MLP neurons of a small language model. Each row is named by its layer, matrix (gate and up: input weights; down: output weights) and neuron, and shows model dimensions 0-191. Each number is 128 + 24 x the weight over its row's rms, rounded and kept within 0 to 255. Numbers have three digits each. A neuron's up and down rows have the sign that makes its largest values positive.
After each neuron's rows, "fires on" lists the tokens most often at its 100 highest values on Wikipedia text that the model never trained on.

L4.gate440:123115122130134114130125134104154096136128108183101139144172081120130114166112122147107098166191125098096145132077104106138145116100100143106086133169140127114138109097081132126096169147135120105092138127132162124114128114124148137119109154136176100104155159117114166151143108171071133161100149131161110119135147122092137142126091144111147139110110111114120120077151125167094118156120131134161111124144145161103095126146114084205140151131098121131130065121108147153126110182114137148107089136114121121117162111139127135129125144139162109081132147113147121139112130102137134162
L4.up440:132136134139091126148134155106132074140126103157121115084110134086148148136148115104053102112144137060110116129122124135147155078092116172101137149125099100112137125112091071102116126135094118113142162082103149134124186143122124084124127100127140142143154134130110157133123120150141156109114139115130148089121151067151061117139137088132148161123116126126136121150108126163143168157119148144151172132139138134129148168140145104150139121116123124111135162110164151171141155111100098094123143081132128130147073143141141132082162149102109141111126132156117106151128131126124105107
L4.down440:128168128155103102145110148152164138117129167175160112122167160138105137112094129111107125101128137091155156120119154127123101148162132160111100163123143089150152141151078126120078143106133135114121137093148147097095098119079088120149086123111102131118137120125138132069142146119110136155138123118126120101130151130149195135125111136121121145164120129119162102162133122110127098208129103145120075148139172109137096145137112107084136170142109164130149103107105121145126127139082070128127078159134146128095168140096121139105151118121104160134105124142140105137146129134124086120
fires on: "9", "1", " term", "0", "2", "."

L5.gate115:138120128145130140119127109131119178102075115099121124088116107158158135157068140127125141157160147088159093117067160170103126150181149129108136171136129128109131129162120078126119164138153153076106117108102111127108093136115113126145133151155108097122107122108139068158115077142135158106141146087167101094112072148148115142090117125128129139112112145104157137097121125152106134106106128131125122097124166087121091113111114127140133108132104123144145101148130101101112134168138121168109136147175124108113113122122127143141123097138187106129127112129105171157156102129129100089
L5.up115:120151135118124149137153109145136165134104121097125123118143175141168150167091116131123155140153101112151070087093191157111122135150155122123148157144128128149169139144082128138104147082176127087117107104084125089127105146143113115171144138151115083124137129151155103137119130132113172128152127087135114163125073093158121115083089123137085113154130125151165147134113169156151162112101112118103102102118161110140084157132128152101128111125145114141181125132129090138123135133140120131140133166142160099144142133120102132139149122156173106113136105162081162154122096127122136122
L5.down115:065133210114130113112130059124126130130137132155138120100144124203113116152107121091136210116131147142130103147111120109132140122109114137154131139120128106129139149189111128154109158131178169132111093129138084126128116138121123134118129140131122097142121126118130079111123110028119126149140148122146098138134135144162114123111107147123139105121106133147123160136112085135134126110109124116123094115154131094113106122127075100132139101142141084118096110137092114128129151152118113153113173138126116122134140136140085131124137144134157136167138131135130212133148100119123149127
fires on: "\n"

L5.gate292:172137084113157169158085128146103144107096128139117132170114143118116162118110130116107129144121116167123140105167109166097112104155134145123132134159071127152167146134177072161101121149134101153153125126127157131164113147106118099137100141129076111144080142111094143184140152106111143136087121130144119107106122107103134141094137133123118112150170142120120125121171107100095109190146129145068136121109120111119130134105121147133180144154149159109149116100145138134101097102103135133131139114145138153135152086096155103134126113108158099119081140091116148155135149100165143103
L5.up292:125132090116102162135163114161117156152094103146103113097117135148136139118136141104107114108134162128147127122127141142136139130166220133094118133070117088081116174142142133080125156149165112100087108146159147145090132160138128154141160119132069125132140163132150150112131134128111134099116102130140153117104131141149123140136115180119118151108118147057160112104145133091098139118137097158163139108120138116127106138138141136114160112129117167137169127140162117086112098117152145136145080098147146122127125174115188087120132109109125120111115150106100139121105150118155096098
L5.down292:151126127179178168094149121123122160151095173103121146159126145125167153123133130151108122142140158131113144131117122126161144144133105100102141119154153126150177167178154108120106105120100112125103148110137161117139128147112135134114138070152167122133114114117150131135121149079128154101140114129110068114151101128120149098102124131138121167114116152160146130096109114164172103120121132154144152158109066102122112119114117146122101148124087102130155136129166131158105094126100152162153145163116133119085053157174089159146105147126082112103136112123137118125130124157122158088
fires on: " part", " ", "Ch", " at"

L4.gate239:110091145098126154103108120146138129155117089173121155115108128126110133119128094162118094139114124121123140133144145145155140135088126134113192147138132104124157143105093161138120138082121130156119180139136130146150161099118080140152125115127146136125182105148172109150153151167127144103131142149149160111089117124112087120117130120113160131107134098134133120130149114120105125070138141148115072162120135077079114164068148149122122129106098177137158142116104117091106139156090125147102072113081147149134133121080106132141130138120141104158140134149162106167150101098114116095
L4.up239:141127136137101135121066159157153095112133114166108187138105127157128137148116134149090074172176144083138092105136167099121137116147174074081143132157140159158138081103111130158131165149160119121117111131115105120129147148099121161125128136119131153166170118165118162126152142111114157102140191130118141121119148096125095155117162143123124111094132162121168162132146143151126138133162116135132130122126076143160146130115162145118140133085143129114108121130124058123097109109119128149129086134088157152116136145110141104136159139089149132114090103110111119138150128143129121117
L4.down239:140167140130141123116144119126089123127115160170128135115122149136136111124072127119131165066118087085139148109165126152127103159106131163117183095109121146168126125143111147116140116112164127165119138132119155120125134145130136128123120156092141132106107141118128134110155113069122171111149124113133128145134109138109110130136130082184133163089180137119142106123136112138095161115144132140103126162075142150157183109115196115145132071092152119132131134113169113061089132121137134147096111150124139119180126116114113138086109082126142136118119112129095136089124107171126110114
fires on: " As", " At", "As", "as", "es", " as"

L4.gate226:096123136116106175123126129110148106139144126121126129146138123129126156099140148108114142134123138161089111106132162114105163152141111100104126085160161127162143144119118071145118149109150100135104098116042126131136095180159150149122105087168113108182127117114112137135148088107137164104106138079123154104132106122113150083142134096130118097120108088110148136107124160168178134132120140185137142146139135153136167131139112135105154170156128096163145108111171137113121145086149137148176102100133136124141130151124117165141084126131166144134090131134114123178121117106107096127
L4.up226:139140133148125126110136107120137130113122111123127098105166119130087109083141170116129152153141147165149121106151120115095096149132110133129075084125150113145152145115109122141070132092170075134089118103118209121131088137158115124130106052156144123178103088136159124090124106135111177115134108147105140110134129101153126146151132092102138137110106118115128123111124143127168156148150138147131130156139119141117112144109128116136135144151099092144123094136156130162097131091112181127145151092114166119126129115104113140094056110136140150135137158161108109114165125157138116085
L4.down226:117121125118096102157168091140115121156165146139142136146099097117069106114136123103163174132141159174130154135128140159138094165108117104122142089115176131135121166179074128130129127138148133126126107114098134113133111115115155155141100092161119101143121129103113128116101146035120109137133119134129106148118117088133134105150095130102104109119124148102121123118169086132141134104110147128127131173163092104103168114149126106109119160143137103145112120132155140141160169110134113139118115142125158158152143158084117149109167131104126174179120190145151142115106146123134091097
fires on: "\n"

L4.gate342:134096124112130146125138160181086102172135076174118098116147122087150125092085145154112146125125165128162142101145158119176139098135091116156138124117130135093127121080083124163123141150150126155133146103115104127137132149112154147133092093156090116144130124106105111138107083130110158132066169172114100124103123147168160156104107135150138129148110084135129084151142142132110159145129141153136129147096139144131114153145155112141149167141154150153126134102156171131136152118140169084157119150120095162145159168128133121139095125135136145147151098134128130155131157142112124190
L4.up342:132098152080123131107162118111146122165109062112100120106139181159104149098118151159144142106084141136132147116113133138102127162145131115153115134132117097151150121097156126150188108136172185112093180147134142164119092141103128145143110099120140118140104126119138145144166134117106127146126195110146099127127105165160088129137124130139119100098123119101087150156112096116087109105117058146128168147115163114125142106140136112124102154190154089126107110157130134184110161096142120122128150116126126153166107128125139119112107147123132127167122160140110126128124102119110117104
L4.down342:125152143171139094139141178113127129134139103100120141152134158129129131123122134142159128129138150133091105131123145134112127124126168167158160134152148133149116147153129145162100127120133169148122107105128174201121123110140164153137159106117127118100133094156156149088128118093118124146109168107121151128177117147100146144113098151120143125154127105132127112125153079127112183120088074113062124107123107123116127124148097104106118172150125128141108114168148152131153112082197146137136130117160168135131107089135133122144107074130139161147099137147160185093145145163133140092
fires on: "\n", " –", "1", ".", "2"

L5.gate144:101142121104150136142117120140143138141049127113139136135104102178157117101137157105068131138107111139120151165126090175125118162148128170132119128139165073089104119127136149174145119107123130135146120148101117102160163174165112110142154149148095124112091119141133132132091132126149165096103152129136142110102087152134112095152130137099103097127141118088149165148109170175156116132129100130158100134131128129152090159105136140155138108134156126125143121147117164120156138133121126099126138168128102095150138094086116109099109121106105107102153087151136113133193094152090124136
L5.up144:173106081119095093094100095175137124103136137123172137139171165127134116119163117139123116094135157129143130117135119172157105144115135113100116159175194088090115114144093124101140137161129125121135121135109110130107110095092127133167156114159114120118128100139156124130168114112135135130130157134166116120088071141114136106082094137107121121147096137126159147134092146147127146165122103142100127091109122125081117153117149127098118097100147155167127154127081164146117154140149094155108115149141126083131121138138123134080162123148153122173075159132158142132093112155130112140
L5.down144:123106099116094154130085135126143142099110139153145152112150135133126114119168115118102173128098122108169132122133113122161129117131132104126117186143147098116119140140137107110125141150158120137132118146120139129116133140080152137118119173121126118121157101116137114101139093032116078200136121127145106128102136143125115128133091078122127097116071112140122153120038109119125100164124133155134137143141122128119128143143139142153118109088108136123110159097070130139092127154125077122157146159073138067118146105107114136127123130114108115150122141152119195137152130136129128145
fires on: "\n", "re", "un"

L5.gate60:167128125126139161140120119122127073094095149103100161173133135147167140121091139160126095101145145092148166089157142140091143127138149089159124167147104112120084138136101152138146117102148120108162132155123160093163149145100120192119106136136082084097124148121169111085103103127105136112114081123124164146113150133149101125148141126123086117144126137130101128136194116136124141149125104065115128114121138141144146175146089131161119142109126169118122152163129103152133093131136124083124142120112105104146160114108128150080128159128116109127175090157135118143127114123114150146
L5.up60:154126121127139121118162114116143125122123069114125142107155159081146119120104125127100120072111136137161151113085110146139068116159128085122124132073159137154112138095131127123141101128126150139136127145115097117155126120111133107104136114144107098117142153181138186166168155160106116139166125134123110129112103155110114116100107134086141121144156076137150194175142141190133139130136107090119137105128115133177097084077139142177120168141150139159129101103142138151125133141138116123121082157177137106115136147096125129136174121126149133132133135126097133130132101114099123089
L5.down60:121130108148126155097091108122155107100104139107131121124128174123134091140139159123160124111127139115139159121173133149157113152110143107093162130106153135108115179138145099130077172058161136174097162117170101159102120150057100143140125107066150120148157164090122106110137111071139106149118137140143123151088115111120164131096148145135128097113128131104115131166120133131141162144148129119124167109109141117140175146145137135118160154135123169101148137115150140115164126127144142130105121130100119110122104121140144142170091093093094119164117176136104095118135148102106125148
fires on: "re", "ia", "l", " le"

L4.gate39:137154144105127138076113121140106150122138141077088131196129129141164131088185166154094164099141165131088116149193148173090126135092178133119122116129144113156132124136111135119133123156119158140144148157147144138106120127117143114129150095134104151144166094161142153130089116149151156107125112140116114122153122135117134088127128156115051155132138098090130106121142118131136146163090141165157173152113161136102130133119100141147163135155120096147145096090141107122120112153129153127096120118118097143102164065123151114150107108133130116126083156129133136104128154128107140137
L4.up39:139100129106163147115127136074149134109117148132130118132160173114151150101122126156132112146134139135138137149152123162119101124140156149131070136190094139136080141168112145157127118133137078122120124153094098166156120101135082149066116112116109159127095148139145114114107085118135122094108093113142124073155137119104112136143148152146117158096147127102154076113101135130181125181145119116175176146087136164099163120121098090154146142145126103135160144137115100124120092082120157121133120116155095106115101122093129142087129131132115140109142134115108163107139138118138103098
L4.down39:097113118095142153129133155136106113129157127192138138075097114130089168098130088137164109101132156127166114153090170141144095117125156118160114103128101093131083111128154110087141161102114115115142106121127109166122162148102130135151116119149135139138118115115117139123115148084108112145081119118096137167168099107101153158136128151113132124110126126137156118146092147135129086070098124099132126132145092113084105082150108101172130160137128163115128107156089135070160152122118110149103162144134107151134144135155118134096095144102102146167126147143168105101105115090113115131
fires on: "E", "W", " (", "\n", ")"

L5.gate296:124110129104124122106117122124127126092133126101137122111096135143145130125181122135085139122145113138106102119115126149090133137108143155144143146157113114127147131172099134113122087157122151132086161122127121117168134080150147102140114181105078119115101116128144132119108147222103194132137150142149130126107113083126102096163106138110073191103100146095117139115144125145100145145161106174132126156121112148091106135072125135115130131136143105136144102123071137119148102120153112125171149137116096143143149104130093122093098100134149142162119114119113141147175121134132121179
L5.up296:117133102075143169118108169111124099096108143090067131092130143137142119132122134091100098133111117107134165129117116139118114117141142164131165139136115109121061120106150108091123148099144190139152133155103128186107135116134097128151145108182156141078156150137144139141141146119135106130071112108136129101105137112145158141124125134150104124113107153106110103127090127122173104151118091122120132146125180157110132147174108114146132154093144156162164147113151131121147144164150125115083104140113141098140141055130163161133144126160121152118125115118158114124156138082121117148
L5.down296:091142110098170161184081109140125131110119133120140146111123128126119101114163117112094129125133120135154136116142136148126125151139134112150125107100129113107146102136096138070126140181137129121149123124128165150132172127117123128122160179112124131095094136109140141131148098190137124122150126138123148150082150115140111135118108147139116155129084162110143151117093140145139099176114115164143142153154155143122084109134118119108133087100105119124132164115107080117135133116147118118138090125067149108133093124111081156155093071121149099158150134135171104172153161112107084198
fires on: "\n"

L4.gate414:126121094132128115126156097076138153140131147152147103123182135105132134143141118168167124117115151099092167095121132131120156144101118142109082157119117106098174146117143118162133121158102142154081135124106125151087087097097123108114127120138175119078146156131104095111171101129089138134088119125133088109130109102094134087105125112132121131136091141158179125136133065149123105151118165119090072108132114147153140114096136105114137095101156178127156130114127127139124131169142129164124134152084122125100147153131102143158134095124164094150102121131144097155111126129174142123
L4.up414:108155132154100113153143116126107107126151116119161123102133111112130071124126070136089156108117115150081131103146109117123138162086063150108140114123107106129106141089168107150138138151118139130128135126112138120128123081132097101120121097108113151177157121138124097140154090116087138126170080115112155113103132108114131118141179144108108134183149104175132150155119114082191148126139119127130137119150119168140154157108137098125135113101127175079129141134141128148140170134126096134123115103114136122142135097106125113121098164137157094148122191167112097169115144124173133114
L4.down414:106144123138113125143118147145123138079165123115074135141137132112133121185132178114137115120116128128151129141133162153150153102150171120120147114143116115141162108120112116089161139098099121111151136108188142123141104110180123157140136142095134100089145095119124117091098122146147144130146146147132124116169132123117132152152159140128123154169162152154084179101114149151153127109149153143166115123125140103127054116117132144097143125161136095134137143173126130127132128151150128144127110175117159053095112115138139074101131103158066148145115118115108152142150170100132086130
fires on: "9", "1", "8"

L5.gate42:123140121132170095099122124113143095132107105111103145106143146139118100119153168172089124124149115109143113129105134134143092178149136117093109183132125097114148176098128103114127137183119168118090110123127129148155155142116088132093122116108109140082142101158150148138131124144128177122139140108142138136140117121102164129111090146135125148161125097134142141140150098146115166103168061149129108092113121112113105108088162171130110137133100142152154183138161105115127147122133141129144054149164169124119154117131174163115158118100113158126140094117150124095133090151132109104
L5.up42:131126137156113150171123082122076110163090144119102143139132121093130147160173189168139097130101111100109117127105151178128173152148102114083125142122162122145136125103125076139128142142148088110133113154124135156104150148120115118182131151136088149156117083123117070110114174127179142122108108108107133130126094131141153135137125137075112179120138175137129095081143149119119138165137140149132117128119123126133121087117147171088123138173164157130132119132115142110112116126124156155144078136143151118164130119113132126108150084111118134115097122151128113098130119137186121131
L5.down42:169117109158128133133110128098175156133127106152143137094141093140105100147129136146104140155137133111181132149110168102140134134134105113090136103114151128100118127092185129135141172179136095142137175168135131096144170135103138109128099138132150113086158150088116149131109149062169110127108167114141175134108099128144113125123127167126145118137145123168142123170113103124134126101135152124099124153141110134082159124126129121141103138120089150122126154142149136172135141141088130151175144136141140129168116122070137085069113116151140109145166106098143140106143081153147135105
fires on: " —", " ", ")", " At", "5", "4"

L5.gate28:154097125092102099134146131124123100120119122124151166158125119104101161141094149115161155108159140164115133145110125110108161149101077146146113082135108149148113160175134118113152119118101143160125216125105123155126099085158157124101083120143122117105098129101130090180151142130139146129127094108168126143151099140112110125176119130116101125201119109158116141134119165142102091161139169089165108143101102173121130150134100137126099102129136140102118095124123121139176093118079094080102103128128146129134130135147137158140128117140147148149112137121133138130158137143120152147
L5.up28:118119095094104119086178140127156118088117144077128148138128108099112172162105101091127101109149150132104112154087120141124159132132103198164115123116138155149110103137154121120123137122113107131101157138076126158151121105181143095125101145156115101146132153125132122144123185131131178145148171100171137163143101110160148129124112120119115101156124107151143134144143155145133087160140149120150094128116147141135081139119076167101123164113145138149131100119138132167136137144098129121140108180082165113129117110148116130135123106136140118122146145137084139145159085162119159170
L5.down28:159117152118129072126132119135137110161120116170110140145102132136107155158113134138156117164169082136131155123132152114123116143128080105122139129140124128156119160154152161145136118128093113135112133145126140125129115110143119122098133109101150162134133126105132118129113081042141103154096104145113143129101082142111103136138126124160109140147118108140170150138118124140094167142139148130114135127094110108131202125108124134155166046137113133091099122135152110130177124075131136101151113074134126121105157131176167126157073085139166155116103111097144119140150150142088115123
fires on: "un", " Min", "year", "u", "eng", " Long"

L4.gate386:129147098039148133138117099158106100157149105115107137096126138132152144137090151100089146128127075173086148125181121146127132117160122130146134111176152133090133096150130139122128112143133106123114078133074119130132148126134144131119143101129130114137146129124091064151139097118109134178135127185179157138126138130163124098152141149112123177111135189134113141128136102126092133131151099099112104140102142111146147126137159137108152143170134146125138137140117139133149126131142132153150145135116131145162113120148145112168137077105108141138162080171121131153131057133108120133
L4.up386:162144141165163094137116127129118106107131103128100136130099137129166176088115167102138111095126090096099098121151119153136141109146124132117136121167118129143135127133110115131130144128120090116149103151112106095111101127120176125111128072132110150157087128118130112146138117101105132129077135161160169124118086140162148127172143163126147183140102186136124141132132107135127143121138114134103144149156102137157164124160091095071149154118152207153142136153083117168161091137158108162132122134125124118108137082090116140141154145141147112089141140155129144110119133178136145105
L4.down386:114144109101145125122142095135095161151141096144167087146084107147154128173135113109128136122123122146153141161165085123140133087125117130157124122157152115082132123139129124077152102101138122084148135151135120086087140129130142138130122116105179110088114140149105146127142146108136120162116142126163142125113176087212069112106136167110119160127119183191133119139133147114143143158095146082144144120120121078099159111118153097148101087141098145140107135152129110116137121119124140160137134143149180126117133139154142138125094122126141097133120115124129116119074126124151111169
fires on: " st", " child", " h"

L4.gate489:125147121101104150142147159151175093153160123135132097183134091105125134114162133123119128120139148159123090133144130152115123158124134159078157141163124090119143143124161141167112114107122155105111139178138132075132098112139148129140142082143109066159104074133183123146150107132118149114124141135133092120148163063142125142107102121075126117107094160134122171110125137170149147113121151169114111120148152147125110115112139131123207135151113125141113116116092143115134146164143072134112107108129131159143098131142095153114096123105100143131155139132136130150093132136165114110
L4.up489:118108152165137092115118153164155098151159152158129146147181132116068125069137131099135133127162133139174170110088143102135129159156139116137110089144164107102135079116130142163100140149143109116124131089078135051127146165173140129136142130132100104180109120087136093093089118109116130147118143145103138142103127116169098115188103166107162110110140102100109110124141102163090172128123165150118107141135129116142104131128119101117147115127080117153135118128140140153119127091146122118123141114090120152112133140152111160131090130129096117133164124117119122128131125132108152141
L4.down489:177113121130136131119093118133144130145126141139114156141155138113108106140131131140126160123134146186150122125139159096180093134096147163131104100113159123109148141110161120132104142139112123104088102116099158113114130146137158130150134116231120122149098101153127138123117120028113096182113136139119085127128144097161120144124103136105147127133146130139150155144148094128147140098073117109115115127161077136124153118116164115143122078183123071112132138140132134125131144141143117082138086097088105121088133112126117157132153121131112148156123161142104148132108141125121115130
fires on: " L", " B", "\n"

L4.gate371:139131117099148153121127134130115114123101116148145132114148151162118071090126126157103154173141119141094102136081162113122124130114155131141114123188126099126130185148163107121100147167169139144124152154125142127128136167124109093081124106146130136102116125137140113129106157187107144128148152103143111153146139107155133092091141134125128173132118108136129150136125099118102093114134131138104132145100121133110098138115122144156106149142090140184127124141159174153108109147117162184183105100137112127168185104076127114141077116099164174146153109149140115160141133108135138167
L4.up371:132143111176149109141111155102091141115103114169135142092103114136131154137106123145104091142114094126132146168121156137112110077146172099076103148098155082123136114166163138166107172130171120163123169131141144125137124176117166123117120121124105127118104144140137087116150140127122132101152106128125163076125098153138139102122115144162136136133156114100176138123190157134114129154187133110127114129175143135119159141102116138128112130175110157114104142129105139125149140133124114154134122147126092133127144073130134076128106133078128117134098150124146145104088087154160082102
L4.down371:180140125129164155139151119135105111157094141140109128147131142158132163121119112145100141124137121111114149130118139128114157130134098142099171164085139146128138143158143138198124142144128144150121165136170105074126168138128122149073131108028111123118096195135144113137113101125125155131145146107165134167113110155143112132130119180127112124145201147106148149096123118138123138144172137169143100124138129152154196130094138161115096096142123105124111138137121126119139099128136105152173135142139132128093113113098165100104154123097124089124126127112116131124152115132154122116
fires on: " at", " At"

L4.gate324:078116119126111133127103110184154130114134118107123119137127163107126135129120128130136122122145140149094151098133186180130123151122090117102103155180171159119128136143171141130149082117108147127115133096134113121121100109146170111137113108141109122077139132124122118128138173152114159161126164109129125136167102140111120104113114111149121145172109135120132148118163097121155106123094171137101099123156180131148108117135110140098150135110142171148112135106169147158098150143201144123127149128112123106107137108082147170129090131101094143146116129193101120137150058125118175129
L4.up324:098116112128106109119130132120130117089126137144133074111112112173114130106112101088137105106114130130118130148151166120138063108101096154091126119155156118171135102106160117126177145153099145109140128116141126098084136152149127163118109171123076129163161124119140086141105132125118135132134078109083076137144133128089127123142156089118089146155100105135152126100148118155142125164133124128123107130141121149142136120079173124141110102158163100077155129096101115146146102135140156121128147152121170153099150147102159154143129130105177087107074127140073135117113161119126136139
L4.down324:133106111111094181126134168130101153124151105127130095140169155143155070164119111134174137083091153164111123139151179125157101086106137140145124114127108120149153148130140096084132141124093113130164163129149197093126106153131110162124113169104117124157162169121138103177073148138138117161150132158103128137118089118122114112148149123126111166108132123145164143077157138109097100120153132106117087131134128077148131138138143148138105124154171130132164159104109108128119140146156158123127135150159116135135145141103151094142098132114120126132137132158102128086099134174133117142
fires on: "1", "9", " sum"

L4.gate110:103096134105095145110123119138123086145097117143123144151156052155153173125096143118186128070129130113138139100128134118112101101141109135168098087158140106139169133097150144112138119152137115154124138127129182126136087139143169129129108115138140129127108179089126094132125158115074184150107131141138117117138109122146135103158170115148104135140140168126128133111139136114083094119130122118158164141114158187153135107132073122149112123130154095108155076144105155178132134115148139095136152140123122114117138115110150136104111105121136147117146141150091153143119111175109177138
L4.up110:107123169116102163140104132132115148122129147123167118152126155087125085108101154154173160114156135108155141168111107127112102113084134124124165137165136157105142161101149083091097076103125124134137125124150127124097093132136108101176112177135116171096129127102151175137125147166135144131123147091085129132115140115149125088110107106118139113124131128090183164125112108142122127144115159082118122123130126157130090060096069150146124100103110134161113079144115164171113141147126141116159138133104144108154115140144161118124117127104135148164134089132117118113117138124088108154
L4.down110:160128096131108113090134138141131153131167124119133139111139132118114120107098144160190122142147089121131167136147132128129115129126146157122177102097188111143134177142171151095117089109146130159104090128125157127068123154131160152114152145170147163145126149126143131154101090115097160110120118130112145181108114163112137118140120147115111114165130161105107176159143131113098143157148110141205129098087125173120072114127121123107123147168091128140140103177109146144097115162113119105127137126109107133121124175099117119123130129129137149130161129141072144099126128113098133132
fires on: "un", "ru", "u", " code", "ew", "iam"

L4.gate62:132131097133127146133120148165140100119119147088125111110149122137149167123140121135127133107093122109121114126121141161124116083119136149195105174134112113124177137171129118148141128120103164149111141090122133133155179128175105127113104142159154122096115127087096139114128141145120149156059123181123141154103113115115151131157124112133097136126147112124075103098120137119073083156140159157152146117129126115110077088120152133160154135115136117156112089114116166165149100145122128140179135160091118169128129124143106119140114095165142108164197142144102123107136169100138122150
L4.up62:118125136104112144112098145172112116109105136136135117126117175167121134133100140187115160120122139166143091149115100151117148134114119126121126174126123090128100139203122129099126119096115128112129139125133093123132124172128153136130129129093164124108119141091111139144075115082163136120148099140129101103113109112088113119139175109115151139157182157120144145141168153108138128156104167114144182134114129142070160116121139078113137100162164111129097162124079148128120112128120119158167145114120115111120154122160127153116118106108091137174188135125151114119122175127154089158
L4.down62:170084140108122116122103127153147131121164105125115154131126136158151129093079144131164086114130168114145142138102110156153155157111118111149116154132146111127114138167147150071134093133100134095137146139140161134118138181122159133138126086074165137089164112149142116097108142078106086147126117124162117088135155128115108118155162116168149110135114164117114124139138123157154122156083131102163150178118102090054122142110131145104122098139130099114107086116101122106118133108131108152139156144103109093119121138154155098097111142137096089126124163145109128119140109105175134099
fires on: " years", " year", "ater", " month", " months", " birth"

L5.gate140:139154127121154167119169132125130132101108085107103167158182122132121130114108135107137132139128094108137144080134132141118074109102139116181149154136148134125153114164115184137174131114112134132107155122114154171180144124144166139100118138122147116113100100084109103125107147166077148125117146125117143115099162165116123125182131088105097084147104127144113115110156122141134101128142123127106146155123129124184111104118144111139142132145131153138123124159098124147122089191088119116154140147073141108112125134131126109120131073137105124128174104140121096152125127083127078169
L5.up140:137133152121119150123136128108124162121116118177129171149112127178117132154116134154158129147139141121205133159091117151103092142122124124127173114114111138141134187075125128116129120134124141125110147144165096146071085162127105151110131104096118098126137121112133126128079096143078100097162133140149115142112144128193120157109127136102120149145141145113109108170181136138101094110092067117132142125157152144110136171089139109106117107110140103146096130117111114146150155123097113115156155119111099111128137137170093111138119105132111128110128147125093151114134129081119061112
L5.down140:130121150143122135121127143127176148092094143120147141142132131129177106162119132092144135136141152142157109111142160146115118169119150170128109102117125113143149178099124144157096133158163133117133121171131113155094113154091134144082132089050125119105144161113127136150121070110111103096127069106140102160124144120151100114121131170144154150137098133108145142156144116139128089142097142114152172124149144132119178120087115137143127115100113111117119137091102133135125165093166118137138152145110100119118118112132138183086093120132122135122106179123069130142091107149156142076
fires on: " city", " state", " year", " country", " years"

L5.gate460:109097132110139170102141134152128155160137078100090122140150087152076131115130087100145142149128098121114108110117107134180131115123086198164147149119134128149130121114150152140143156097136205098124126108108163109161108125134134153144105104132098103105123084135123153116122171129130145135098088113174100118114135077129122142150127139100118149162146146109135128111130115129120119159142180147119117108157130131091093123158158068154158150140150088134146140100135108141128116138123135111155126150092083151088122175142082138134103133130134147121112100122145155170137151136114124114
L5.up460:124106087116094125093173140156182140131158126138085150111124148182069103136114099148151147133109086159167103113123152161118136127122130128141166152124140138117106155148144140112128158114118150107097093124135091124115135127148148122107115088148155106092155121108097173094131109162140138116122101122117129143104124100161158133141159085149150102140122150095145095113200125133143117120122151121097143099102145125130118114134141089147113116113142110097140153153140120181112117138108120163176065110145092118139079155130135151132137098107080166142125122132110143161107115134168100115
L5.down460:186128101114096139106126162152143137131098133090123159114118146118125111128083133120148140108081146112131101132100094090153123117100092170165115132129093093153142177108139113108139131146145124140147128174148189125129122153139151146103113092078154107109106148139154074141088073132095096106128131126149115112124147065125124130098147117129155128103109125120136126125151089158112131118117155112147155098118106128070119092138123108132080149127156085148095109145127125059093121118146113095148098148111135130128115135126151151176125110118139149108106137160099149132151110121125106099
fires on: " years", " year", " days", " months", " season", " minutes"

L5.gate167:101129068089124153166106066098140129130165159094155131146141121144141113156118125120154144106134099113101120108129083145186113115127159141110137143138153158138131150090114115139139133129132163121131109179156170125184160140079160112136112126140110065128114091122141125094132166150097125149134149145126120158105109095133123114108126108117176149125123156144129113144128112106167098159139138136103116132202112085096117093132150136122135102131109126124160131149113194133138082136097129122130122150116167132146171122122144145101115133158110111106165159149120120148106106101143107114
L5.up167:132155157120122130109152099155136139119098111123123137115092159138147139143112145132124101148110155137113119134141138100095153144102112140119155131118131107135095187092126098114110109134110110107099137124171164106137116088142124129111128069140113140078184145152121111145098118129114175151142091138120165123144108114080148144108114134147135132147146098201126153132151096159149120097091116200135134074138146154145142145107126106140142114110126166130116161157130083146097132105153106142120142097123155135154083133092133156131122123126109121141121160144142035096105135149152138130
L5.down167:113176138137140120161086113162130125130111121112111132093139186134114111168128140114095161124165122168120130146141169121150142147144097111133155115106114132126124140122140110087100089097140144138137121110130142095144141097161117144128124151163143159149149141104102105117142157219121177139109146097102139120077156149093139107117150108105146081127156127102102131103128102124099133098152159119147118107130106134164076090134101138131106178108125110122114124117137146098095074124158140103114123127134148094128124135107138141106158156124128147182183138115151110168113126155108170109
fires on: "9", "t", "I", "et"